{"head_dim": 64, "norm_eps": 1e-05, "attn_scale": 0.125, "lr_head": 0.00546, "grad_clip": 2.0, "decay_fraction": 0.699}
MLP neurons of a small language model. Each row is named by its layer, matrix (down: output weights) and neuron, and shows model dimensions 144-239. Each number is 128 + 32 x the weight over its row's rms, rounded and kept within 0 to 255. Numbers have three digits each. A neuron's up and down rows have the sign that makes its largest values positive.
Before each neuron's rows, "raises" lists the tokens whose logits its output raises most directly, leaving later layers aside.

raises: " include", " were", " included", " days", " are"
L2.down541:116163155129148140147169096128119169117109092112132108166072159121087122141101170112129116105214076142131068125116142159071114121140156147159131126162116214137152113163206154128116152118140129071134120157170082114135158127160084151076123122156100115207142160100123115135104042125100083135

raises: "ario", "ade", "ap", "die", "box"
L2.down913:113148137106111167066104054156104123126149114093146135101073081082118177086092142116130135102149153137114140091149095137144117110079124027126169096122184088133147159135009155112078092102141082063087098131129137138148079118148134118101130121113105153122123098163139133166149142154138143147

raises: "st", "com", " run", " time", "org"
L7.down975:118123094130100112090150083117061099107172117118134149196063123138051154106105129085149124099120166147166096144085118137184132104169141129144173101113136197152174121100103139101090195117172136178081165137132051112136163082155086122140070148146122112150115093103092158115090099156117118170

raises: " been", " achieved", " reached", " become", " received"
L8.down1534:125080135100105092110075110155142133198166101118151176112139161192159143096108098109098088146189108084139174156117127112112158119241148053147144126131160101097096158183114177134154178132150133124145067133116103079174132099094148164166098150145087160098169114122073174159117128134193212173

raises: "---|---|---|---|", "\n", " in", ".", " over"
L2.down917:102083146100199051160110132142088169160084131161169132076107130127141099130157101138192058113115086116138104161113140104130053177175191093127139097122092124172073091081119192082091080072105166105087157178146104159110152127125211111137172140130130138157130128071106113165128183098145177101

raises: "\n", " While", " On", " It", " This"
L8.down481:169078143115103094149156095188104101098091135077186045182111115111131128138155154150098120073171085072173137157166126148125110157111146156127160100084099110112113173114130100091114106116107071101101136150174094114135163125097195145162072140152120109119141165131111146085104126115161095119

raises: " include", " have", " are", " were", " provide"
L8.down724:104173157095142146049073163111187191145149099113106133206093150179094022100171077127148107076162154133154147165121046133182151151115122131163097143100162120135165165175150117150146174184116163172174106130148108129116125145093172149117107107102141143132135139126090201126127157141166143130

raises: " side", "bound", " wing", "most", " coast"
L2.down181:126064155123117054083093122145121133127147142159064152164114143182157139110106160103148176110113091087129142134119142086179137112100046178153105091072116111141124081075085154139137097206177134172081153151145122089146122079102154151148135093089138167102125135160113153125081093091079099137

raises: "ies", "chi", "ient", "ch", "ator"
L8.down1013:125136158115162113133112116162100135151174120136153094168124136174139136113141064189093067157134137123114114138096107063172127141082118049122109129113147094180122098096102201077151133120095156079098104134104183121088112177170076123150104096143058135158122166145092130152126087109109133073

raises: "ise", "ities", "ize", "ist", "ienne"
L2.down410:147089140093166077158150138134172080136105048142131132094105125136143089195154072111150133099161057092102182136075138178119157124126153109149113142106138125152047118128162185139141093183139137131153188105125121145035150119096171095183186128100138109110095107127148137144142107105128158160